Weights of a small GPT-style language model, trained from scratch on English Wikipedia.
Architecture: RMSNorm before each block, rotary positions, untied embeddings, normalized queries and keys.
MLP neurons of a small language model. Each row is named by its layer, matrix (gate and up: input weights) and neuron, and shows model dimensions 64-191. Each number is 128 + 24 x the weight over its row's rms, rounded and kept within 0 to 255. A neuron's up and down rows have the sign that makes its largest values positive.
After each neuron's rows, "fires in" lists the words (lower case) most often at its 100 highest values on Wikipedia text that the model never trained on.

L7.gate541 [158 139 114 151  80 135 118 108 123  64  90  96 136 115 154 104 107  77 149 132 149 151 115 121 134 105 126  93  93 141 113 134 157  88 142 154 131 121 123 112 126 101 142 109 146 113 115 142 125 127 123 118 140 147 166 117 175 123 107 135  91 117 141 146 122 115 123 158 128 157 149  87 148 133 139 104 165  84  75 127 156 160 139 145 152 136 142 112 149 141 124  64 127 154 139  91 148  97 115 115 132 117 125 125  96 129 105 100 120 110 139 119 147  93 132 113 108 116 151 105 102 151 128 126 112  76 147 147]
L7.up541 [137 125 143 108  77 148 129 131 129 121 151 130 139 143 155 163 119 124 136 175 131 141  94 119 167 142  86 137 107 138 122 156 125  95 139 138 124 105 120 150 171 143 134 138 107 147 123 183 110 133  94 133 125  86 142  85 124 146 152 145 121 116 116 149 136 123 173 165 162 167 121  96  95 169 146  93 112  77 139 106 155 122 157 126 106 128 136 158 144 153 108 113 108 101 129 124 105 103 137 125 140 116 111  91 151 124 162 153 131 131  84 125 110 172 129 145 151 107 145 101 112 107 118 102  55 156 114 156]
fires in: "it", "rather", "both"

L4.gate537 [124 153 137 129 117 111 150 173 124 123 120 108 140 111 121 126 141 157 101 111 155 140  93 141  99 151 158 167  99 137 132  95 127 117 102 108 128 122 125 130 147 103 122 124 132 144  86 105 106 168 147 125  87 116 111 105 179 156 158 130 169 111 147 141 131 146  75 137 105 133 171 124 130 122 145 156  99 119 117 117 126 115 122 148 167 138 109  95 103  91 137 140 127 123 130 130 147  82  78 124 136 118 124 108  92 170 158 169 117 131 100 112  86 122 153 109 154 143 124 125  86 133 101 170 148 139 137 145]
L4.up537 [138 103 153 113 116 133 110 135 168 120 137 128 172 157 146 130 138 106 134  98 101 137 124 118 161 125 149 125 118  86 104  91 112 123 154 138 114 149  60 161 140 119  91 169 131 170 159 138 133 124 123 117  89 145  76  91 158 126 147  84 138  96  96 133 111 157  77 115 165 123 150 119  85 130 132 192 138 116 138 122 146 105 138 140 138 161 118 131 126 150 140 138  89 160 139 133 136 106 128 108 168 103 132 132 144 171 146 140 119 133 138 119 120 132 168 104 154  87 197 152  87 117  98 140 138 140 168 172]
fires in: "under", "aidan", "jiang"

L4.gate469 [129 121 110 175 132 107 148 130 143 119 107 129 171 126  93 101 102 111 163 165 125 138  80 128 121 113 188 108 123 146 124 153 104 133  83 112 117 115  77 115 128 161 105 134  99  79 115 119 117 100 131 117 112 139 160 120 143 137 135 162 123 148 136 145 120 115 149 149 156 116 132 134  66 127 124 153  94 101 156 140  76 137 141 100 113  84 137 129 114 117 168 142 138 141  96 171 158 131 146 141  68 135  75 105 138 104 149 118 129  90 135 165 145 133 131 109 142 146 115 136 148 119 116  98 114  65 145 148]
L4.up469 [150 166 143 142 133 143 149 138  88 129 149 107 142 132 132 131 135 106 129 121  90 121 166 158 117 165 110 145 184 131 114 190 155 156 150 140 128 127 120 128  99 151 117 132 122 119 136 102 128 173 202 102 130  83 121  86 108 135 146 162 130 133 136 142 115 115 165  90 117 115  88 133 152 147 139 152 143 131 134 137 124 135 135 131 147 112 130 115 122  85 102 174 108 157 126 137 137 141  80 122 128 124 136 121 178 100 120 134 130 153  96 130 155  87 113 107 144 123 164 141 188 132 112 127 145 136 148 125]
fires in: "on", "between", "of", "family", "is"

L7.gate118 [ 96  92 129  94 107 133 117  79 133 124 165 142 140 130 134 142  97 179 109 167 127 168 170 128 116 159 132 121  97 139 100 126 106  98 119 148 148 110 123 126 144  69 146 106 121 141 142 149  63 107 139 126  87 134 157 117 118 140 151 138 125 120 152 120 121 124 114 149 136 150 119 146 109 164 148 139 132 143 130 103 100 105 112 129 121 148 128  65 148 126 144 116 117 140 133 151 129 106 121 109 158 131 139  90  80 117 123 114 117 148 113 101 110 166 161 104 130 103 180 107 125 161 123 160 136  98 126 129]
L7.up118 [102 117 168 110 112 111 114 139 152 119 118 120 120 111 154 116 146 145 143 103  95 170  86 123  96 100 128  90 141 136 118 138 144 129 116 128 120 141 113 107  97 133 122 116 137 112 153 112 150 112 173 165  85 133 139 114  89 110 106  92 146 125  86 117  92 160 140 145 138 102 129 166 159 126 161 129 113 144 100 135 125 122 119 159  99 129  66 173 133 150 202 102 148 142 109 151 145 141  62 127 141 100 116 118 100 134  98 126 153 158 107 108 136 144 122 132  99  77 155 125 132 124 134 118 152 157 154 114]
fires in: "to", "state", "states", "government", "had", "who"

L6.gate656 [159 133 137  93 168 102 145 105 123 108 119 186 133 118  99 113  83 137 122 134 145 123 141 110 116  93 129 167 138 129 127 101 132 147 162 131 149 128  96 135 108 147 102  96 144 106 123 115 112 132 144 109 126 109 133 121 137 126 181 112 125 122 114 148  75 107 103 150 109 110 135 134  96  77  97 148 108  76 119  81 106 132 178 112 113 148 105 114 142 144 130 151 125 162 115 166 149  88 158 121 131 118 118 131 167 110 119 135 128 124 124 121 162 108 135 108 159 128 167  81 106 152 130 139 130 145 173 126]
L6.up656 [104 124 139 126 122 111  87 109 126 106 119 114 117 146 143 141 153 161 120 164 105 116 121 136 117 113 142  94 124  75 105 159 143 182 108 169 170 139 165 128 127 113 112 158 146 108 106  86 139  84  71 117  83 123 108 142 109 158 111 146 124 143 169 124 148 134 175 175 139 136  92 158 102 120 105 120  45 150 119 122 112 139 149  95 125 192 126 170 145 154  93 128 155 130 112 139 151 150 131 113  91 126 143 157 101 146 120 145 118 130 151 150 133 130 148 124 177 151 171  98  94 150 116 172 144 119 104 124]
fires in: "has", "have", "had", "who", "that", "having"

L6.gate474 [124 121  67 120 118 125 121 124 165  98 132  91 134 158 114 129 126 117  80 173 170 121 125 127 120 101 153 164 113 105 150 166 161  88  93  90 122 102  62 148 143 127 134 113 109 172 135 125 110 100 153 144  55 147 156 123 172 103 115 141 135 118 132 161 117 129 143 129 147 130  93 142  91 135 131 131  98  92 141 138 136 139 134 143 135 146 172 151 123 108 184 118 160  67 112 125 147 175 122 127 114 117 121 126 120 148  96 117 140  77 166 162 115 140 160 139 101 151 161 151 104 123  90 158 138  74 129 144]
L6.up474 [132 142  86 116 116 126 166 168 148 140 130 130 149 108  95 130 110  85 127 113 129 111 106 179 108 145 139 134 142 135 115 103 106 149 140  89 103  96 141 110 117 151 135 135 115 127 189 138 184 170 121 140 132 138 133 132 132 105 102 145 103 117 109  96 108 153 148 137 121 127 161 136 144 121 132  73  93  95 112 167 135 149 118 134 147  95 134 161  84 167 171 155 118 100 123 132 146 129 114 130  86  83 143 124 151 107 141 111 147 121 143 129 131 136 149  84 112  79 104 111 105 138 128 130 153 114 171 101]
fires in: "on", "died", "born"

L4.gate625 [168 114 141 161 144 138 134 102 116  69 125 113  93  97 144  96 124 110 108 168 152 133 116 152 132 108 103 117 141 171 134 157 142 109 113 139 154 167 104 158 109 116  84 135 151  95 106 131 140 193 131 102 136 124 166  86 105 126  93 127 118 154 104  80 124 151 126 161 116  96 114 125 126 110 123 137 108 103 156  99 109 161 154 149 140  96 137 184 116  91 155 150 164 123 131 120 121 116 150 156  85 147  95 169  80 139  42 113 146 114 133 180  98 132 166 124  88 152  91 121 130 122 122 117 141 151 142 139]
L4.up625 [130  95 124 140 129 112 110 130 163  94 145 103 114 108 141 130 130 129  93 163 151  81 129 116 138 113  88  93 131  74 135 126 126  99 120 153 116 107 156 148 125 169 130 110 145 136 101 168  90 116 107 103  80 137 102 127 104 103 124 153 178  90 138 109 134 182 132 111 133 102 130 126 180 127 145 141 108 159 125 128 102 141 169 109 144 158 142 151  87  93 137 174  84 104 117  93 135 136 120 158 135 110 136 132 119 136 156 161 132  90 123  77 165 125 143 116 152 103 119 154  96 154  99 126 101 118 123 151]
fires in: "goodyear", "goals", "government", "governor"

L7.gate196 [ 73 112 140 103 178  96 133 104 146 129 137 153 131 149 147  80 105 115 100 111 101 141 129 134 155  92 177 129 111 122 134 147 130 158  68 138 135 137 174 126 154  72 133 169 143 106 133 100 131 105 108 142 152 145 159 133 130 145 150 154 114 191 147  69 139 143 132 159  97 111 123 136 130  96 105 136 114  96 126 116 165  97  92 145 192 173 121 131 102  73 134 141 173 128 151  95 111 128 149 142  87 138 107 119 118 143 119 123 125 118 100 133 111  78 162 133 137 121 166 149  96 137 104 143 124 139 127 147]
L7.up196 [121 116 153  99 107 133  94 123 147  95 123 118 150 158 145 105 155 143 115 147  93 103 114 143 203 121 172 152  89 149 118 137 138 109 146 122 129 101 165 103 163 115 161 135 163 142 157 133  85 142 112 150 113 144 101 148 126  95 154 123 146 140 118  93 144 140 156 134 129 110 123 120 120 137  85 152 116 136  62 116 129 118 121 154 143 156 121 127 123  99  93 149 111 110 144 123  53 162 103 128 120 149 112 142 121 137  94  89 159  93 119 138 121 118 126 164 118 113 137 169 116 100  78 111 119 119 120 117]
fires in: "as", "is", "was"

L6.gate728 [143 151 119 121 100 140 127 133  67 115 113 134  49 126 110 128 103  99 100 101 147 168 146 128 142 120 126 111 133 103 187 109  91 104 117 138 107 140 136 114 106 115 146 100 151  71 126 113 176 112 122 108 102  68 138 127 153 125 105  98  96 101  99 152 112  84 162 123 148 153 136 173 117 113 113 149 137 144 103 123 112  89 142 133 129 101 113 124 156 120  77 125 107  88 124 137 130 148 138 138  87 113 115 135 130 104 144 159 129 120 137 126 159 106 143 120  99  94 131  85 115 156 135 108 155 139 158 131]
L6.up728 [153 114 132 167 110 107 158  89 139 120 145 125 124 164 133 134 128 179 133 126 129 150 181 113 129 148 152 122 127 121 144 139 126 125 120 135 127 116 111 118 156 170 153  95  84 140 139 100 117 111 109  76 134 122  97 109 106 121 140 114 132 127 151 118 127 125  99 136  90 148  95 129 113 131 121 119 106 144 142 151 119 159 144  96 106 116 120 122 147 137 135 145 138 164  91  91 134 144 142 140 153 131 115 136 109 125 107 101 116 125 155  95 148  95 128 113 114  90 145 137 151 139 128 165 149 128 117  88]
fires in: "of", "for", "on", "disability"

L7.gate105 [124  75 148 107 159 119 117 133 128 160 134 142 128 130 138 121 103 124  96  94 151 153  99 108 135 124 116 119 122 151 135 133 133 119 115 140 108 158 125 139 130 129 103 130 115 115 174 143  94 117 124  64 109  90 113 131 132 125 152 141 125 144 136  75 140  85 150 150 143 168 104 157 118 145 122 112 133 121 140  99  98 130 167 144 109 170 103 107 139  99 156 110  64 168 116 154 146 131  98 134 115 132 101 136 139 109 168  72 125 151  87 138 116 138 147  97 159 126 109 176 113 132 142 124 104 138 132 112]
L7.up105 [ 90  78 106 124 106 134  96 124 129 108 117 160  90 159 106 111 121 107 115 120 127 125 158 113 213 161 144 154 109 141 131 129  94 145 139 120 101 118 134 149 159 127 115 115 175 175 126 112  83 125  83 168 117  84 163 141  93 143 171 118 134 119 122 119 121 177 139 137 157 161 132  80  49 103 143 109 121 140 123  93 122 134 126  66 139 135 148 131 129 113 147 129 138 133 132 123 149 139 111 131 158 103 139 114 113 111 119 125 155 130 102 130 146 127 173 135 108 138 140 147 112 136 102 169 165 162 178 109]
fires in: "on", "under", "to", "or", "just", "once"

L6.gate676 [163 119 137 129 129 116 127 112 129 129 103 131 111 140 137 106 127  96 112 158  98 124 145  94 131 111 146 141 114 123 145 164  90  80  94 123 161 176 125 152  75 110 159 102 146 108 114 157  85 156  88 168 130 136 131 146 140 168 143 168 127  92 114 165 158 134 136 126 150 181  93 121 142 114 153 153 148 115 126 106 154 147 165 179 174 111 107 117 132 111 120  83 130 146 129 121 153  93 143 171 129 113 130 119  96  93 134 140 144 120  93 128 117 125 109 161 148 118 119 164 122 164 160 129  87 130 147 152]
L6.up676 [ 89 148 134 132 143 156 116 147 130 116 158 143 120 125 130 140 141 122 124  95 139 147 141 150 120 166 142 131 105 144 170 154 133 112 123  88 121 108 135 111 127 156 121 138 158 107 115 150 131 179 139 127 144 109 129 105  91 137 140 129 103 142 122  96 146 133 154 150 107 143 158 102 139  96 143  64 148 152 120 148  99 118 147  48 131 102 157 134 129  85 134 120  96 166 129 119 155 152 103 150 115  96 151 146 134 142 109 105 139 120 103 137 108 185 134 109 124 128 166 123 109 104 120 117 147 180 134 139]
fires in: "one", "someone", "an", "many"

L4.gate349 [116  80 165 145 116 126 174 117 153 154 128  99 159 160 133  97 125 127 115 110 126 137 133 157 158 144 159 111 105 161 125 156 154 143 163 149 132 116 135  92 114 133 119 118 146 113 181 115 119 158 148  68 162 142 140 107 112 143 166 145 155 124 141 121 124 124 165 158 144 118 124 114  87 108 125 162 129  89 145 121 156 188 133 151 108 123  79 119 144 117 134  66 123 142 161 130 129 132 120 132 157  73 114 152 122 137 123  96 143 154 160  68 119 133 121 150 103 169 126 150 125 130 112 124 143 116 144 156]
L4.up349 [136 103 113 142 137 117 147 132 105 100 131 148 149 165 139 142 116  62 118 140 176 155 105 146 104 144 147 116 131 134 121 124 111 151 125 115 123 122 180  50 168 142 146 111 133 164 147 140 105  95 144 157 149 115 146 145 124 124 155 131 155  93 139  97 125 167 111 115 134  80 125 101 103 128 131 146 129 119 109 121 128 132 128 162 143 114 127 108 119 131 144 129 110 136 135 131 124 173 126 162 168 119 104 104 145 147 128 103 140 158 113  95  94 148 110 110 154 164  71 113 118  83  97 131 134 129 110 138]
fires in: "away", "team", "stadium", "session", "league", "section"

L4.gate133 [120 101 134 109 114 143  80 114  97 136 142  91 100 138 114 141 125 130 153 143 123 114 121 129 137 129 106 154 118 127 145 141 156 138 140 131 175 136 115 140 165 125 114 115 124 101 116 124 133 155 116 150 114 143 121 128 130 122 168 175 112 144 183 134 108  78 124 159 163  99  79 155 103 115 156 133 140 130 126 126 158 136 113 132 128 134  93 121 138 111 130 138 120 119 170 126 144 148 106 121 126  80  77 108 148 157 107 152 124 125 116  87  87 117 140 148 131 108 105 111 128  99 131 145 102 157 131 167]
L4.up133 [118 151 112 156 137 143 114 109 167 137 118 119 150 159 130 155 117 157 109  96 115 128  60 147 108 142 116 152 110 130  89 131 122 108 124 134 150 117 138 144  68 154 166  99 144 116 123 123 150 158 129 129 114 101 115 105 121 139 128 143 117 154 138 147  97 102 134 103 148 111 103 116 121 160 160 127 154 102 148  58 149 131 146 121 119 118 102  81 134  98 114 112 110 134 139 116  98 122 125 182 115 174 111 112 115  93 135 106 121 109 118 140 144 134 136 102 133 111 129 102 137 149 148 101 121 113  87 131]
fires in: "since", "place", "aircraft", "within", "by", "without"

L4.gate374 [156 145 158 103 128 144 148 104 142  98 137 133 125 170 149  99 113 129 149 168 135 112 111 118  83 125 124  94 118 122 124 159  91 132  86 100 141 138 125 120 126 116 131 103 114  92 192 124 152  97 124 158 117 112 171 108 140 112 121 152 153 139 139 122 124  95  78 182 131 132 120 181  91  89  95 157 133 118 121 104 152 134 124 143 170 142 162 116 140 124 142 128 118  85 126 188 116 124 146 145 116 116 131 121 124 148 136 117 145 128  86 156  95 160  99 119 119 127 151 136  96 102 113 141 132 141 128 153]
L4.up374 [169 120 139 145 146 145 127 150 143 104 174 118 136 169 134 104  88 103 149 127 130 153 134 131  99 132 149  81 140 130  87 126 127 145 126 133 137 110  80 163 132 113 119 103 122 145 179 138 155 121  92 126 106 129 182  96 127 113 111  90  93 128 145  99 121 121 157 150 122 159 141 133  99 138  92 108 118 125 142  82 145 153 166 138 140 171 170 142 148 138 132 120 158  95 134 111 100 133 128 121 143 134 152 110 112 158 115 117 171 157  97  96 102 114  90 113  82 140 163 104 149 139 136  99 107 161 146 152]
fires in: "to", "will", "tournament", "weather"

L4.gate271 [130 104 182 145 160 139 137 166 107 124 102 134 140  79 142  87 114 176  95 153 122 110 103  92 140 109 133 134 113 115 121 112 117 145 111 169 133 129 113  90 136  99 121  96 133 122 129 145 125 159 130 176 142 126 157 114  73 126 146 108 119 150 157 140 159 148 123 130  81 122 157 107  88 130 142 137 145 152 144 152 182 109  83 108 126  97 171 130 123 122 124 149 161 116 148 137  87 123 180 139 161 114 124 126 126 137 146 143 125 112  78 132 111 132 119 139 123 126  91 149 111 136 136 111 111 115 131 128]
L4.up271 [133 111 131 101 146 150 124 139 105 117 142  84 127 138  70 117 165 136 168 114 143 106 122 145 139 117 109  85 149 160  91 153 107  90 132 148  76 156 116 113 133  84 158 100 135  89 184 101  82 154 169 124 136 155  99 120 113 117 151 125 129 149 150  92 116 149 133  73 131 130 119 108 108 117 125 172 137 124 121 149 147 142 145 165 101 119 107  74 140 100 107 107  81 118 136 139 120 104 130 155 156 102 109 138 106  91 116 111 140 156  86 129 100 143 132 146 109 127 107 127 155 122 134 114  85 133 137 146]
fires in: "to", "have", "has", "iraq"

L6.gate750 [149 109 155 118 113 116 145 140 164 157 108 119 122  86  96 133 118 115 160 137 150 128 138  99  79 137 133 136 105 100 118 149 107 102 124 191 139  96 129 129 110 129 123 123  82 112 152 149 142 118 100 165 115 109 124 153 124 158 107 183 168 168  92 151 165 132  93 152 102 136 100 142 115  84 125 139 149 100 149 117 123 107 151 125 141 175 144 148 164 127 109 159  82 103 135 125 137  85 163 122 147  89 130 127 158  91 101 139 153 161 147 137 120 142 172 117 148  96 128 137 155 138 154 101 111 115 127 100]
L6.up750 [140 103 136 114 123 113 137  84 131 119 144 142 124 123 142 180 120 110 142 107 129  98 142 110  92 113 137 128 158  66 120 137 117 131 147 130 118 105 109  92 101 118  85 131 120 102 157 150 133  64 127 140 129 173 161 122  88 108 133 164 155 119 140 134 129 191 112 126 118 121 135 143 115 106 139  94  99 125 137 126 132 114 132 121 122 163 145 161 156 110 127 138  92 116  71 132 121  99 194 197 135  68 105 156  99 121 132 138 115  95 117 125 138 130  94 154 139  80 101  98 128 146  95 154 134 167 114 132]
fires in: "united", "men"

L7.gate167 [116 156 153 109 120  97 127 114 105 102 149 161 138 137 102 110 123  82 125 125 162 129 150 115 104  84 104  94 127 148 142 120 114 107 134 159 147 125 112 109 144  98 150 139 150 113 123 129 138 126 168 200 127 135 172 147 112 153 146 186 129 138 163 105 141 131 109  75 123 121 166 147 153 135 116 131 148 125 179  92 159  96 147 138 161 129 125 124 117 122 185 118  92 154 119 187 140 131 139 110  85 108 157 134  95  85 127 117 131 120 153 148  88 101 121 145 129 146 167 125 122 131 122  80 107  96 140 114]
L7.up167 [ 94 107  63 141 143 154 165 109 147 124 122 114 106 147  97 126 151 142 134 151 111 134 142 123 102 151  90 151 104 129 140 124 107 125 138 174 106 123 110 148 131 122 176  94 142 136 124 138 135  91 143 102 137 147 114 160 143 141 116  86 101 145  93  71 166 142 127 135 158 114 138  80 120 114 146 117 134 117  74 156 132 129 143 157 174 139 132 155 137 134 139  59  88 106 150 119 146 164 137 162 156 100 147 156 132 134 145 153 155 143  91 183 124 126 127 124 100 120 110  99 153 120 134 104 147 137 154 126]
fires in: "was", "is", "were"

L6.gate531 [146 126 115 154 119 107 158 121 120 114  85  77  92 144 120 106 113 131 106 114  53 152 115 133 132 128 125 120 111 108 140 141 114 178 127 103 151 142 207 104 113 145 128 146 133 134 125 114 161  86 116 162 103  82 160 131  99 154 171 103 127 120 105 116 124 122 130 113 112 161  82 138 117 180 137 103 110 150 142 146 138 119  90 110 136 163 136 101 131 159 157 129 144 147 126 141 169 107 139 138 112 112 136 148  87 116 147 129 139 165 179 154 100 134 155  99 119 143 128 132  91 106 118 162 111 167 129 101]
L6.up531 [132 108 145 135 122  62 146 106 145 144 139 112 163 133 136 128 105 192  99 183 137 163 158  96 151 125 144 157 136 119 109 143 150  97 104  84 137 117  96 127 147 144 165 112  96 116 100 143 138  84 171 182  69 144 131 125 108 121 110 143 174 169 160 127 124 112 150 150 106 109 157 106 130 144 124 112 150 161 166 121 110 156 102 117 118  92 102 132 103 137 110 132 165  97 146 148 130 131  71 109 131 128 152 176 124 136 139 133 104 149 120 141 117 148 148  95 140 117 135 174 131 155 106 100  98 118 135 108]
fires in: "governor", "princess", "director", "government", "princeton", "prince"

L7.gate755 [116 141 148 104 153 169 135 130 133 111 113 136 105 123 138 133 178 143 102 121 149 144 112 133 141 124 144 136 128 108 161 112 148 133 137 183 139 108 106 104 145 106 106 174 154 150 105 143 109 117 108 115 128 119  93 115 121  87 150 116 142 126 156 109 144 151 151 190 137 149 102 134  85 114 108 132 145 125 160 140 132 187 155 189 136 151 129 141 121 132 180 126 146 142 171 108 136  73 125 121 129 113 138 138 140 145 114 125 128 102 137 147 101 117 157 120 149 175 149 144  67 141 117 125 111 149 160 142]
L7.up755 [132 138  93 102 121 136 161 140 111 172  82  82 138 131 152  98 140 163 111 169 105 142 135 116 105 139 109 164 108 133 139 169 121 101  80 140 151 138 128 139 135 158 127 142 103 139 164 113 119 114  85 111 104 123 110 129 126 115 110 176 104 127 145 126 167 135 145 146 110 114 145 154 102 131 145 132 119 119 128  85 111  77 129 157 128 141 151 102  93 142 138 148 157 148 106 117 128 144 144 132 134 153 109 143 107 142  96 161 100 151 109  96 128 109 137 151 125 138 140 150 102 129 122 124 106 135 102 144]
fires in: "for", "although", "forced"

L4.gate288 [ 86  96 149  94 126 117  97 141 136 116 154 116 115 130 123 143 118 144 134 129 123 156  90  87 145 162 168  85 167 110 151 134 117 121 150 134 122 146 135  94 120 106 144 126 162 161 132 128 129 165  87 119  86 125 150 115 137  90 144 151 108 141 179 142 129 173  97 173 151 164 143 173 104 183 157 135 152  78 123  85 121 151 125 128 101 120 125  88 134 121 117 108  79 141 113 158 142 120 131  99 149  89 134 141 147 141 133 139 161 134 141 144 118 142 140 109  76 118 155  98  90 113  56 160 143 111 157 132]
L4.up288 [105 111 130 136  79 125 100 131 113 137 104 125  98 133 125  96 148 122 131 125 125 129 129  80 165  66 113 137 144 157  86 166 175 153 121  98  89 130  92 125  98 148 108  92 136 105 101 114 125 141 114 124 153 129 144 122 146  88 173 125 123 137 109 111 130 126 157 148 156  89 161 125 101 143 147  90 188 109  98 152 114 133 103 125 126 114  50  87  97 102 129 122 132 164 135 150 138  98 129 121 135 113 111 106 160  84 120 161 150  97  81 158 157 109 107  76 166 133 108 132 118 188 124 119 100  75 165 116]
fires in: "for", "on"

L7.gate435 [128 109 172 147 145 123 125 121 107 140 193 156 134 123 126 105 147 163 110 153 166 116  85  97 110 196 126  98 131 136 124  94 134 101 112 116  86 163 125 138 102 133 153 135 141 141 103 131 116 146 122 107 132 113 161 124 161 111 133  94 141 131 170 141 103 109 135 129 151 164 125 158 159 115 130 131 120 107 131 140 125 130 136 148 144 127 158 113  96 153 135 139 106 132  78 148 125 134 165 124 106 146 117 140  97  87 108 114 134 146 115 109 123 155 134 116  99 121 123 137 124 140 140 148 161 113 125  68]
L7.up435 [109 159 119 150 132 117 135 119 112 129 128 113 152 102 113 139 122 104 128 153 124 136 108 118 133 166 117 138 137 180 154 170 122 156 173 126 120 120 134 112 138 119 132 130 162 147 147 149 116 126 181  86 124 104 132 140 126 113 132  91  97 178 155 142 137 162 132 149 149 177 203 107 146 128 140 160 138 152 153 142 156 127 102 129 151 168 118 139 116 142 130 108 122 159 107 155 107 132 149 134 105 141 155 158  92  95 146  98 121 135 169 106 148 114 134 113  88 108 181 106 140 142  99 153 155 126 148 145]
fires in: "for", "of", "and", "with", "to"

L4.gate96 [142 129 135 114 145 153 121 141 117 110 119 122 121 137 132 128 127 144 130 133 113 133 153 128 155 133 171  94 149 122  94 137 131 137  93 164 130 123 119  69 140 183 115  67 110 127 162 127 100 118 203 132  84 130 167 110 130  81 145 104 144 144 142 128 123  98 165  70 131  96 126 148 102 126 121 146 111  85  97 113 123 106 129 107 130 135 125 159 128 122 108  80 140 110 105 105 142 132 134 111 127  94 117 135  79 138 117 147 103 154 103 164 149 104  91  96  57 127 153 119 118 146 105 113 123 117 105  98]
L4.up96 [146  64 132 137 130 127 101 153 106 157 139 170  79 189 148 128  90 130 128 104 147 135 117 114 164 140 134 120 135  93 156  98 134 111 131 140 109 164 125 122 137  99 105 105 116 140 105  54 131 139 119 124 160 117 117 113 152  81  91  90 134 128 105 150 119  89 145 146 184 145 197 119 111  92 125 134 166 130 111 115 136 172 118 124 103 135 115 107 136 105 158 147  69  90 120 119  87 145 162 109 151 102  89 169 120 132  91 118 124 137 145 126 137 159 109 129  97 144 144  92  94 127  85 141 120 151  96 128]
fires in: "to"

L4.gate437 [141 105 126 134 133 105 118 161 146 162 160  97 136 141 159 138  84 134 124 130 144 147 165 104 110 152 129 132 106 148 142 142 118 139 106 182 157 114 112 123 114 110 146 131 159 102 135 102 119 135 125  86 139 145 141 139 152 144 121 156 162 128 126  96 127 159  94 129 148 161 162 131 137 104 119 130 102  93 107 135 122 179 134 147 103 161 134 139 106 147  89 133 132 169 180 143 161  95 138 152 148 123 141  62 152 102 128  83 136 147 160 131 127 114 136  96 112  94 105 140 159 121 189 173 133 112 112 121]
L4.up437 [159 117 116 149 126 106 144 123 147 138 153 112 158 128 178 152  81 131 129 140 154  91 156 133 144 142  95  95 132 162 129 145 101 138 136 151  82 140 111 120  74 147  94 169 132 126 118 133 123 146 117 132  85 176 112  97 120 135 130 145 159  81  89  65 134 143 155 111 135 125 144  98  82 160 133 133  96  91 141 128 120 139 137 113 105 121 189 140 136 117  90 135 127 117 133 101 121 129 121 113 139 118 162 141 145  95  96 108 123 149 111 117  97 129 107 124 141  82  91 121 150  95 165 161 125  60 106 148]
fires in: "0", "5", "9", "united", "00", "1"